config = dict(
    num_hidden_layers=8,
    hidden_size=768,
    num_attention_heads=18,
    num_key_value_heads=3,
    head_dim=64,
    intermediate_size=2048,
    vocab_size=48597,
    hidden_act='swiglu',
    norm='rmsnorm',
    norm_place='pre',
    norm_eps=1e-05,
    positions='rope',
    rope_theta=10000.0,
    rope_fraction=1.0,
    qk_norm=True,
    attn_scale=0.125,
    bias='none',
    tie_word_embeddings=False,
    parallel_block=False,
    init='normal',
    init_std_qkv=0.0279,
    init_std_o=0.00697,
    init_std_up=0.0279,
    init_std_down=0.00697,
    init_out_by_depth=True,
    optimizer='muon_variant',
    learning_rate=0.00964,
    lr_mult_up=1.47,
    lr_head=0.00664,
    max_grad_norm=1.0,
    warmup_steps=0,
    schedule='wsd',
    decay_fraction=1.0,
    decay_shape='linear',
    final_lr_fraction=0.0,
    batch_tokens=131072,
    max_seq_len=1024,
    doc_mask=True,
    train_tokens=1112000000,
    max_steps=8484,
    dataset='wikipedia_en',
)
MLP neurons of a small language model. Each row is named by its layer, matrix (down: output weights) and neuron, and shows model dimensions 320-511. Each number is 128 + 32 x the weight over its row's rms, rounded and kept within 0 to 255. Numbers have three digits each. A neuron's up and down rows have the sign that makes its largest values positive.
A block is one neuron, or neurons of one layer that tend to fire together. Before each block is what it responds to, as a language model described it from the Wikipedia text at the highest values.

Description: Pre-noun function words. Mostly "the" after a preposition right before a body-part or physical noun in anatomical or species descriptions, plus sentence-initial The/His, colour words such as reddish, and table-row line breaks.
L5.down628:111147091107076100161058078205186121147155096144150075102132149139093106107115163153218121106154107122117117222108118203133120108155110158149108147113178152113100132108073118119179088144075183159118111124122160169108121134085202205116130104125153131138159136129127129106125113110124131141148130099154109113215173106125141179126157099142163134120099117122108121113188114087099075145162139090132104178079140214094125074160097096118062055153134129071103131173104154110104128196164132121172115176082129130098142137139122102075129158101166124115155149131102143120137112103083170151
L5.down1008:153143125046146087101172086136129159148136098131144073088095109152142149154117147077150114113109179102126134135120134067134120147128106132168115182074129166095115161104119093086153180150100149118196128154133117134090136073132152100138082114125162187130117096124131089109127094168039147196113182075156155132111116150146130124125148165139150155110084172122079071139102103165126094159106130138173091097158154223151096103142158139129110146124120147149148162147072125079096185113198080105118092088125141075096117124120141148178190162107111143122126101123196085144147175144090127093
L5.down1095:091133074190093094139182150104093073104118123118152098089123121199168054164145122103174142167128106123105083125143184124131089154143116092136137185165174153211142155118131160108107163149116087120152109108130215169122119126100120130139112077146113115105126142167132151168163129123115122108152196112138101149150103096140172127140130148095129124121147116111137129119095172129124169110091121143139109147146147101139170112091092119153122131086104121096152109102069109143173111178113143126083060117037124132061042118120102125110138125146157095087149128127098139160144148116124091185
L5.down1869:110078081121156167122105185137182159129093049115108108145087098125099109132137135131160138079108148110121099131140184097124126076129110072115149140118149102097112143135127178083125175088167142121077143120122116167095109092089121183151109105098161116087108162114137110128149143097057172145104181107137130186174129165135160142125099139167120126122160121154096200141111127142107108101183090110124095115094062154148154116119056142151216152126141158103147135182137026094092164129146110093154178151096075136139159093099174119094135157125095106097139079127144112130122179116088160159

Description: Noun-phrase openers. Words opening a noun phrase, mostly sentence-initial "A"/"An" and numerals (A telegraph office, Three-bedroom), plus partitive "of" after most, many, group.
L2.down55:136164155145131124156088117087115131172185070172091148099121090176162118140188111101115127175150109129093145110128109099130125082094158119177178110073196154114093090108146127134128173149054119091131120161088110112110166130068143155150096123106109117152169171182173102194150140185086155107146124136144111136118163138157087095154059106165151163103160141122119216151141119139152073120191108150034114180079147150117139101140171163105118110089113127162098131116052157097123134092156104196070144175125128092084164173149112154137136130162137148144104156118105091124140155109202089165
L2.down132:154109102118170086156087124118154114090134179134087146170081175157118072199147160152124058152088190142031129083188108123144106131112105156050101125184094142128132145153140112120145137244101093144126120122137132094116107096077145150148145155174112119154230122140178115166226153163112130102149159106123161135091192110163160179128176113156126118126123109170166157120138098105102117180153145141138100119071152101132151125126160140134182143097124106057168132120116141137074157111050124149133140141161118106220156117101087199118152134138091160158140137163095151195142157173114160109
L2.down405:142090114089111148108094112129092086113127096122139120162129132174147127158134123136120107155138154114118150132140178082108192114188143116127123141135079174178101089114126075158135130146177116109142085139132092110096142106105089098102093135183118123105075114150132152130067108129095136143153120188152101080212149085114119076105119130141160094116107087106148105167132066118087150124118129124122091144122128112076115135051157139106103105142120104158164131176210082131121128206116139117138175121150117132176077133162194100151103148160177097158166139137128098119180171094073141119
L2.down589:105130113108042168104154164130108147113114134130101177123161116255111109119188151139119137136095194148109130108186209096106191121170138156102143144128090130074157147188138147075133145163213102120091206118096208155067145143086085102132143119056163180161162147100154102120095159119134120133083106187135093090131151136157133070112145157141137114142145137127082093080069120147153143158145113129116161133189141082135180170138107144144094115141150108154129116081122150107107210179166070141138184142121173112112156105126110123124048119137167098103161113129143161163158161121081135101
L2.down632:089198137177158171114148133126165166169125108187076134114180189182119161105168124075092092107207070163083114144159092145169156162063093122155141112133146097192127139165109174159103142123139113166112157140143108090140119051107163113074155051101091130121159098101128112134162066140118123136176131185149117103209145094131144133102129102103105129105124090119075135135137135116177151074193112100100047094119135093099100165077152085120171198130097005097103068155128152083069174158068099130128093130184133158076147100155132121104123127135147087156097106059143162168099123112128167152
L2.down988:107126076078093152070128194137091175190176113160080129121135096142117115123144122140088152150192130168173165134138067116101142156130109164094062112203139163105186083095090074127142152158122130110150142151208040109101136127090142135133085097124115092096127137167115155122180165139121169065155170155133053103194149134161103123115102187079167078143127106124087132086136206173196131140159099125103131123111158142093116124112139159137113130148128127088105113161106143196080158108135182153133152069111127119145108132093139102112090093171137175131089088107109110169158128160106103123
L2.down1395:142103111058066147169069104112127129074169144150183091114163087238147107147196143105189111128162124132136122183086083128167107112154129134171112129128123126233132100112129138148065123154167110136169100145149055115117091100123175171126138068120089115101121204120135169092109116166091135144146198094136126113255143097130115112156111096141131172092175177144117095152158092132090148141159146150127102105124160119130091147113122142115106125108104129106084074120154110125100157152113135095089150099107135147141151110153150159111056158066146145152174140089154146198146081085104185132
L2.down1630:132119140123085162128128190123136154114087116110130123175110078191140080162113122153143090113086107149171134156141188135180117133146133140108101136108079142139108144137155166131111117069151168133158066113104119098106125139154132126104159156142110166117148154162135102095133114119114113112118111125159143164255094171156097088190105171150106127127148121199094176138077160113096108137137132126064101112152149148138129120148132118078157063124181140123154089155120107104117112088177126068120101142148153140139146152125135161134115089130131081166131075100095121115165116139150098110

Description: Clause-ending commas. Commas, sometimes semicolons or closing parentheses, after a long phrase or list item ends, usually followed by and, which, or but.
L5.down96:192122085085137132140143081173159065131116143145124181082131122170107116147154126166113084150131106053100065082115115114130136084162127135204072177142137115149179124133128147078112087095188098083076131118079149114103144107142118142179128135131118130134119128141118095126096088180087103147136147129137192103085151113201096099165127106150091181101121131104106152114125101154109244146135131133161110165124183111126131091122147109121091121131099146129153089070111167096176075157075116053103140111145132131178101106127125091125138113074165126053115110110115144112118153143183109113
L5.down377:078105117100125081077157083132107136141111162125105115115126124167060135162116124153150100150178108135126092095138113135126136154150135154126050182109142104070079155108115143166114146214173180102186127201111114082117092160139116137171121128099140123153155114156103120138161157131139090130109136120141099138141101155169112104133108110123244175164131127108131144131116164141078113073143064110099066097117132125149108130125116084135197120210135141115164156099153117140105115139106165083150179146142103175192176112166158094156124174121129135081145095070167147109103102073151111106
L5.down426:117193123093117137102140165151088127072191137101133086096094135103140122118074142152163144061135127119156149135160160140152100190142085145108153118133173123120143133134129145109164136067182159136153129098112130179106122122147155155111125156089111099110055167168128191107145122097132071115133128184167080138111140147113044116100120093074133135092140123075109094143181114140089079108113116106136138141163120103136111117117074108102064176128124137101141093134123121164118144103146120141114142113095094150146123121138082172191117112094113122108105140119153109148107160102160142123
L5.down2033:142124140120160067121129112123067180101124124116167167148108062213141128176121145140140164116122142154136096117113146116107135139162101117155120120199145098116152060083101063092204175170117164185109155131158152072072137138128123127132123158081144105116149166132085119141093147118147120172195168105161097143092112170133133112153111110102196171152147173098158085135091093128147157143120063083153124129117152187205125116141122169158110166157112144165141145134113134122114142146160109155131139120107085095145137128104149172109076089079118137129104147133162176140072127120114123132

Description: Entity-type head nouns. Generic category nouns right before a named entity or at a descriptor's end, e.g. retailer, group, side, band; also table cells and score digits.
L3.down519:171160140089104174093119113133131156011091098163088093176166132173166090089114144165109192090152104119129174135096066100098113098160129085079036133127087085080126128120149077139123126140173093147126097071140119059098095165157108123130107131094132147084177065094099126134230193155110168139096125114104136142106108158149120119174106101166109116116115103127151147122097087127111070140082137166161191151106161150106130169107120088142140140113139084184114099131128120137140137108123131123121097112155158116165130074104178140143137101132075130092165159153165146082138129104153185136
L3.down1222:125169106150143107068154105140159101118123111151182080060138131124150122086126152176151144150068065165113156101089146149125167159179161130164164150133161060135119155182096123107137144106149118142112147104090161107133096204200164150121103159102187153126180137121137108156178104111106140113112173134147150149104148103162099147194157189140131137106121087113123118115084088094099110072087170186118218104134118142135125081136143148115164158096060136178155152155151186140138134154101184134107102095092163142149145150107166116137110119130029141154175113129127117117180120140165189092

Description: Table header cells. Column names and pipe separators in wiki table header rows (School, Team, Opponent, Caps), plus some passive participles after "were" (made, built).
L2.down375:155125201155125147127097127168081141078110106087137137171141106174133147143059073133102152089098125160145097090134167125095123140087099134098154124104080127139120205129167131090109166127096111156134114071156127198063132126128160077114138139133157158091077140123135109079107135140155125095193145190120120153104143163120162132204146163156135142117120165131126132150160169156122132106104124124147131132158124100174106095165110134080151064118109196186144147136149144191133084141160167184127130212162186159107106166137167094092112107142152142203156203143099153126167122131102180142
L2.down793:124134163110110078185124126147093125154126123104182151121111193000184233106151104134090149134162103071108130120094182125124141131139101148093134146155121163112124148103109142124089141137159103115120108137102086094073098141119108152134102071116117138129178169145163127098115109142132139130128137189101132085137183172097134167146161136095142084114078147125202116140133076129119127139174144138120131082104089176154105143107154122104165174117104155163115123112036135150099065132131184207213097165223121196177114115135092146241197111127165115147192107143067106150156144144117107117
L2.down1179:160138164094124133119059142186133075079088141143174132137117173154063233158093088162125180105130077133093100187110076103126179144159101179162101157155137104215171125154102188114170142075141166138096151173170162054171092148118087129176115176122138105129064114136124108126140112045126173106116106070149156104176101107128127145122148096112189162154134105164145119153103122203089116164171233111098128145103099107128117109166106141096130129107172153168133142150193094150070136116185166088138077110088146152140165113140092121100138132174144130152158143137150102143150125069104120089
L2.down1334:157095164063127087146080161111129134165134119136122121133130116130119135209162145153151138183105095148076174101086083152159123112119128215132120203177113129138126148145101149170174101141158122140116148157132186139156105153142105141138122133126137093155144088109120105102123104124144085090148141105151150119102101123154093124150133095175138134146074189160106188158098117123168113165144130105114081181098125166168137179132116182172154062147145119099110138099116103132147138147070140116123097138146070105169190123173130113066144122132136149110157104176144121142116145112135212135
L2.down1544:111057138056114153159099143105099156159155030117124184146155066177113102070162072159128146081127092117128072109063150139157128159036068090105122117115084108111185174153105096120078137113137095114134159134126126138081130107179137164155109133137139115148122149161141139152114125177084124187131095111113112127155153119104121121093132111109123124093093148090132115113136090131161099117120149054120097146129117161142118169200156136142172118158148127148170077131144094104159098101128227124174067076110108159095101178177132116125108044086094124141117157123077153113133189101165064109
L2.down1828:107113133133095110202117115140186119168139099162084115060114099104055154121124127100157114065129154122146085119151075129164108135111110149139192120140138195143140146113152129121142138200116103120106141116173126044138122100103093104165152111118110113122116125096167100062116166101162097124142168144147156115107122098112065137195128103122183128121125138103198193165109078117111161113144101119058106112161133092170144095115170111135125121158117153165154126152150126186159140151116110148136154112159119142137065113097114191073108068067155068102115138072094146131139158126141147044
L2.down2009:199164180124060146126078108144125113136160116162146189160128087141138142145129111100120119198204089152146128175140142096132098129096142058152124195096140167113107137128190133131140120118144149145132116111135107101116187100130126120127153159124164133129143141167123161143141205182162111174125123145097140101179119083183133134078113097163102135100163166080154157111106105112127144135130099138139117143099163090067129131151115124116128141128176162111109137099096124118085135138137160150146066102098112131070101050055113126090169153103122171199162116091117110139107174176124136195
L2.down2014:124133185072124135195142111116134110087119137145140131196156147172117157098127168146178101086139117079104109139149101132144096158119072153184165169092155181132152103105132144111081097135070131124206163112142178125100178119124153079065121145173171144211152125172121173121120133160113192150120145095143130148086070072156156056146101103147055119128093180125126127105147127118112080078100124177130147132123110097171200100164043130118151090136129162130097139054170133113131156129143120109110110133141084108137136188147103107140104139149130173115137100102113144161166158098056158109

Description: Institution and category nouns. Head nouns naming a type of organization, publication or place after modifiers, especially school, schools, newspaper, network, station.
L5.down133:137171107084205095101160166088182084099114121180174109112132174148141116171179133133142117087147088173077109129167146134177147107122126175137176138144101198107140112182144169139098171069136171112106133147178127084073148117155097128067179100146151175159107124110156119111120166108216130191125135134110148156054158138233107098101133126143191193084176146095128167164128101133108139146140074181172111106105093168118098102113156141082058158072105110096138122131124132148195196184177096146121117084129121099165171162142141126155142125115143143157126147125141147116119131112105127095
L5.down373:119136153068116123107109184141117157125165118086170115135085070135132087105207182117156069122091169133135118109102082134131121132137135078162139116093051166114136093123131154117177113157146124131171101121122068153148135153097104177130061111138161157111101134102157107182124094096177187095178131119125186118136153156201051124140119163120119134193180139092117136112127153116079160165144163152109186146101145117180132102134108041171143149153185092189123127096136173136152137110135175110165115106167148094112158047106106113109079088219084088114118149074197098131145132133154114087
L5.down1445:070123079067186133116163114102118083070163145151186154065113149155132181134187115095130129125122151138115130074112149100141096142193108137127148137109130145125150135090222090077057101102144175136118111153106118105100127126116151185127110111103130172113095120122128075096085117080148128136140155104105154087100174151143129116094133122204167141096141146134178151138121136083107156104091095118117134109158159117147160071123128092134112187097092110120163103150128142214081094133125082097095110101137117127129129094161135070171111130149083127157116121159178140171141172132081153090
L5.down1522:138101099131125073133169127177153067091151131079091201148139167232151159113175175117115203092162110116160170134176121070132098094234095133171103117114152134094123117121123114104057095127114117058166107046112097120139169090081165150103108146139133152146080105126155088159173117117136112137152139187148143083071122146098106174160119161225107197128095176137091124128134128107102153196154161181122163131100117190177166129097093159143149161157136162197091115112119116133134051174068141143141138127079143144191141121126106122109130124182188131130126107108147119125107144117146098125

Description: List-joining conjunctions. Commas, and, or placed right after a noun (often plural) in a list of items, e.g. schools and colleges, genes or products, vehicles, weapons; sometimes table pipes.
L2.down272:123142190126070121096082124068146175169124092140124176181112158089064178124123175090154112114175121115146152091123129134149171152089133171176132179127177090080143154133156143091084129146124147122106170138094118087112098153113223152085102076133102039108149185104181135117147090165127172106139074116202127136066107141125123180150065092079111174141188153107144204099117131201116156104118103107088175160167052189160082184181099151183053141121130151143172095141163173144100154062132103133100134079100115133099158130170145162120102169134126129136193129171131131110134101102128124078
L2.down387:115105056108137181104113150087152101162120195097166139170174109148137093125161159147158077096123147146032157100092143149162104098177094131134126175139129102125136143088146110103083137079099168105118107132155110118113072068112137124135104092073117088114133091108150119176099157082088121130065102062145190214116137085128154080114121136162152200123154116109140133119090147081118093089151133123105055084117128085147149059053135147155119157127138125197099105203133130107163104157081107075104121110197164071139162130098104139158128106137082150176080163116150115118126156116192154122
L2.down1161:169138133115151177092165110100181102164143129124179135153121162199140072207157125214113149083111061133098139109110145167139086169156108162150178125138111073175134120093173150099164143138119164135115156107127122145185152156127108167118183152071126137109143154134165151168220134050109134135133109149146151178131133094110109100189129130158125117127126117143151157173093186091106137103175101028116108132143114158156183117165145112074136179127107139154221127190132079121112100120142089094096137111075114124122133100091077104098094038162109140102158079130139131070103109131053181136
L2.down1168:131096103161151138118181117148087172139102144135147182152082094111015089150175117177126146141085164094135125132173127139114132127150131127155170148099174079124154116047109227145141140140155097136144131138123184059164155172122155215103112124217112123153143132122124119148129126141104136120150114108143191146151134082123149157181094169108173108133112053151123129111084118115123171171105110100106134117176153159141121072169138098130108147154089131163137124133137133138132160147154111114098101141046112150110128108137103173184126082141133125107117077149103100072109130128151119122
L2.down1230:139153044138130131111087166111105132115128104159222185111119110119122127080134107132118099152155126110134141155113128184134140108071097115213210117127115121109149184076083100163148136082150153138124102145146127150059168112148143072079101085125143149092128099153107141164106133150067142147129135123146112116158124147122118168112141055136161175094115097107126089101113107138043141165142072110155114105115142108143117127160107103095075110162128160131126167141120165116132113152154141156098131112142165073112130107121081143142134091131172130077171083108159133097125126107104141048
L2.down1426:216165075140106158102149137178170149095133185190216134164105077080095112187124072167191055122156118186136130193116108153105142180103164130127123101077083125136101133138166161126071189052130126112143072127200107085106184166140139124152158138164151123119132156138135154097082171067073046155134109137148111140160121090170162074177123087161103170147048053191137113092071122076077168144131104125177099090100100126113140207093142088118119144137078091080115118087232114168076120138108129097171159115134182160172138108109054111133127077153125169168181142115113064152123113093090122167
L2.down1787:151042162131125154118163132170166112133171150130083096140141104122132198164135136105141128061133124181134064174114068112174116124163160093144081096148187154144124122079119146100149121158128176156123182110128163104080146168183043080146095103160131162141065113145098120125153129137154189115142142146154101097160113156092135134132173113108141119131079126081124136109159147126063148113103106148182163147102100165083140122191125099146129102107132127122157112131047128145098174140099166137165070130128089103197122096101145155202139153119113163153160083097123156187132131124090128089
L2.down1868:117166087072131142098171179211121140122028113202150120142137114000071116165152092178118223129130130088134180118093185108088107176188158120131084144128131081134155160131081095140136136202157161158081108129150117109089130077142125080098167144065150107132097119098115113198161115143119125068108201129142129183114114151103138063133113190090083137147124084086172047115160089117088118091167128119109109116151040148162118086094136119123098114133111133116149190145118139144129193134154110107098121128119200122195156096129081060144154113123142149166140165139137104097123144077143081115

Description: Compound noun heads. Head nouns that complete a modifier-plus-noun compound, such as shopping centre, office manager, production team or spinal cord.
L2.down248:162098133053153143094132117143123175107093108198124147074090072143111076139153108105163109090096101088138100109139135146144098114196106141135118126168174103194126136136143136114100138130125079149177164094132059120086107188140199202155147130122066151127111139104158080157126110155164143116131148116155152125150172109106083129129187140106095082181159189094147110120091088140145094168118174119112153126156166113182156102197111093157145141100068132096138127144146163129135151133080099132182117139072133162093111152088104123081093102096144157129131115139156147091162135149112190093
L2.down293:125156139144136093116107136098142131136177110116205163166159156101093125092131134141144155152114107069122148105079176140102096093145174130138118173116186148115127098152095091134136170079147110146139099128115102098151143114095131196077160144113096083117086078124096096154141057155122135157117086106096173075106125117157161144142176116164160120075161168147072128167112164109108198126082131155125158139147154088160081164114107102105137149172096067168141114087141137107130144099160102078120138146072183118163077143158059107060140095127061186107139114092106112095192141206107122104
L2.down761:139113121114105111097164082144144107136113129170195128117156085046100142149167118155117073105122112072136125131199112201098119101156112149197069126098129162124092144131127117087146176102144117148129067079104159143178165038153113146147105139086088070132145128077089119122155202048141150159211143128124146125092120069151113119119076133120096136096127186128136145198121133162215101148075206235104138107146103073131140137161137139092127170155106057129148180101139137178157129110057112112129118115139174117100090079123123185093151108115096111146100165118116127070091183102147191131
L2.down1245:131145119177113104144084092158108097121133060149137135180157175157083101066125088156145128147123129084086137173107104149114128072133205175133135132132141091116123102185108141102114146137100170212150143076132132177149223068149147148172134180155151156089175082113124186174144093143148116161086120127089133124097058203144166076197123143203133113137082092111110125098172121128105151087162111103120103100119124141158092047142084128170118113129089081143146128072154141061124110127147062153122185113142125117198185136164116139064117133145134056133194106193139117131163137183141060151
L2.down1344:142098113099125110127116174109167109096169148115195112150122086135131116166140152131149106147068115103107136117125118151165140105082192138143090128154099103135152120100129134161114140120110126129146131063111115175079135154119215144106175170165108131124119125180069132139143042172148113154075129130084137127131121154198174120167148086162177129084116191142146134131148140092051136102153146176139129165134132094160087102121112137129170120137145081165151094112153106095102166129136152087114126103149126115017121161130154118067158127127098140077177116138096133149130142159097126082
L2.down1393:140084138107113119081122106127116086147139110117172090119136146094151159060134146131154137095086140088136120141151085173088116089170144129098172137130127071116105091109106128111138108158119196082080120127118106118139139071112080097232140116115160156089050120069123116152136115202136224113055127114095136160156170118126069128176164132104171083132149112106134214130184149125058171124149121126115108146160148135182085136140116145110134157104077089115145115097139150084079119151098110095104157060100204126070155127170124135087061095085133094108179126120143129127101136124190123131
L2.down1557:136117129129111077148114166126092140088103116112159101121120152102086129102119139115109119167163126129086143043193083137109168140182115154127121100124118121102123122111161127146135186055105141117139077089097142112101167154158154180151098163076138162118173095162086145106121092132194092159090117108145177109171161103126144109179178096133093151089182131157125147151173151153095167134063119153127090098118053099179119119150150108132115148123094156164121141112131130179127136094149097180154080086099157181121106182118145109129129139129139067124124139140124113152141140122104117138
L2.down1726:156140129192094149150088146109113158170118120159087115203105132101115091151113134148115118204013155138141159116141094156094113080176129093122108119145112147079119123124145148111048153120174173118127169123132119151135132120132160120090150132111140106162135111151129100159168148137134126162203171119115101089152043127149166124076109129117128074165139096132103149116126107116131116094148104093166129104117139151144131150117185143180122076159143146120124119104135109121157122212162105088119162147098101153109136087053184126142159113163079184101173113185121149080097133129129135102

Description: Table header separators. Column separators, mostly pipes, between header cells in Wikipedia tables and infobox lists, e.g. Year | Title | Role, Years: Team.
L3.down606:113172178136084102083111135131105114138121097155126105118094140017109126179133123137146111146178202138096176159143125077100140152149100099089141123112118177192082104154183053168118083104170163180145163117143158125110148114110163099114131085144118075086119092067097114090084069083129154134145111110140134115130137140146121163103113078140082167158110117077129105138157140155058110112170115095153143159067120084075150174141083151072050090131023155096146166065169123067132104141138151156087131108116201148140163136151137110142175128061134127156091181140125120165135118147118116135
L3.down1197:186143135162177164139063088094164150115087136098155166112088134255103161115125100099071111132170196118104140116133113123118104093094110144097158179105105120142146157151106106134094132176179130153178159175155170127115212174165133133142159195129138113154106112159076146148131113132102107163165122154163132077125126106098148164099113127137093116152118097107158136130137125124120138102156099061165120145112159133109143128136137137139095112133087089110174159140159148154141052098073134171110103159103104106070105128117137135180116067108134101183084122098142089125118112109146093135

Description: Indefinite article "a". The indefinite article a/A (occasionally an) opening a noun phrase after a verb, "as", a comma or a line start, as in played a part, as a society, A Company.
L5.down165:111156103156120119086059119099062119076124094142098143101138181107099129083137123118216159109104174159120145115137147183120121177128183103084101086110157113174112161151114161162127111100153120080124120160131196106116111212129161162188098090129092090165152172224071102103144127177093105139123143076133099104122119174186084111147212143127123141127128126136136154148124098114124178144128159129146151133130162172126127135134099103120140160170093079096122123121091099094108155136140090155056207154144156052099121074068113148114143108138181143109070135139106151179121164149117141082
L5.down1169:091166106093143151119145086150121063122132111083126119182145140088153156063137219168103148222138141128119159177117069105109153175136174125132130137129162098135161123129100149169111151070117117146104206140123108133149125115163111104109113117138134095158129114172102122101081136107103144142082139185123093078116081150154139121139111108123079141112162114065145100129126098170097167107136071187107140126136103081158128077149052143104209114104165134052208125141130169139104158140132120106088147184139103163164105128105101118172150156178141120154123143152054155143100132138105098106
L5.down1171:056110115094140106140109135101091146130153167191128132092187103255094142116122128140132123161080101137133172153116200139097155093125136102147110144098071205129125140200141126074124082096152125129195125179108085098102167135108125117090126138104112158142125151105110151127142143058133106133132128073114122142226188130102097103183096171093151105133159112132145160106123133138053125119126191093147151137146171123094136098133116149104149144112183130089132080095110086061062123108102104119165137102160193129075124162098121136143189131113185076103167138166110163139109114163085134136
L5.down1861:130147143123121128137167074157160118088097137149070142105128073255113124116149121121133101144083128117079166124145164125064152111076088154129067181147082124186125131057050147183102151110081205107081115174130142125075139133162122127111142189142055176127118119131095091094131073072140107186118084149116202165106143138108118076113102166149121131144128197081171158123171128123058132126107107164166144098105148118142157068147118144089121129133202135084126095099126155105091163094161130168111115158141141152123126156104162157149111129149094055183100134126151101166149086105144129146

Description: Indefinite article "a"/"an". Indefinite articles a/an/A/An, often after verbs or prepositions, before quantity or size words: "a few", "a number", "a total"; sometimes word-initial A/An pieces.
L3.down537:070120176115088163091080094123134118132137109091075180122181139233097128076103111116163105157114193123150101138151149135096144113087251100082134155116082133134137080177139142112136074122127069151131108133127107116121113085164133142231118095133096132069111103086117114181102112098154066138132115057096093106217143130140088105121121136178139139122177072173136148114116076050069123183138106134144137116152132110111165142136108117128160185129103130111157152119094135107117103108133184212131142147150176144091159073122134100091089138163124105059168178097082180189154108129060118136
L3.down1052:133083130054159190105167132151098166163171137160086141132091186023163128146164129088078097128125168154087128165107111106149139178111141158105176168102140143135097120112121118167143136096160135183112157099156099088137137112070109174149128142122125108136158140142114108170132100145135131166127131095086133161218079142159109063066113147163171089147161105082048124076200103152107178141130120118179146219101093111111210105098109113126119142105102125086093095121104142130126153125108155148119111128098191153120178103103133124099134141124154141119186138136111076123154178122130113084

Description: Coordinating and between nouns. Conjunctions and, &, or / joining two nouns, often inside titles or job fields (Music & Media, Food and Drink, radio and television).
L3.down1114:183173132144186110097102096165105111129120099093120114134190161079140130136124065133126112114133102163087116181117125152117139200088114137153116118148141103149172072158114115075105120151087135155143103116075108094141140090135167158159080132091135148088133101125100133116120167086055119090083108171127180092052134147149119063060079104122058118135182111091133199110122176106121111100135208081163105161122131161141086134104148148133122124194106125111184133181106126125070192151100092133100114211069191081127122064207152146107141150145102114092118213099146078032121119123150082174
L3.down1379:143172125176117157135109143142110174147158144199168137163104158097128070127166168111148169128138092103095099140185144120106142132120116132123089151157143113154126145102177123121100108106109152145111113145167116127167132073152103139157113115110130156128086096163165187139165115081095157125155117120152149057162142114087166125168118144144120076130144161139108152121124120139071209100147176072157156099126173157144156170135082146123125108152080202160051059130155069124125107105113179156117102099075145136140155154140158158109116152121146128107075148117148184173174114058075143151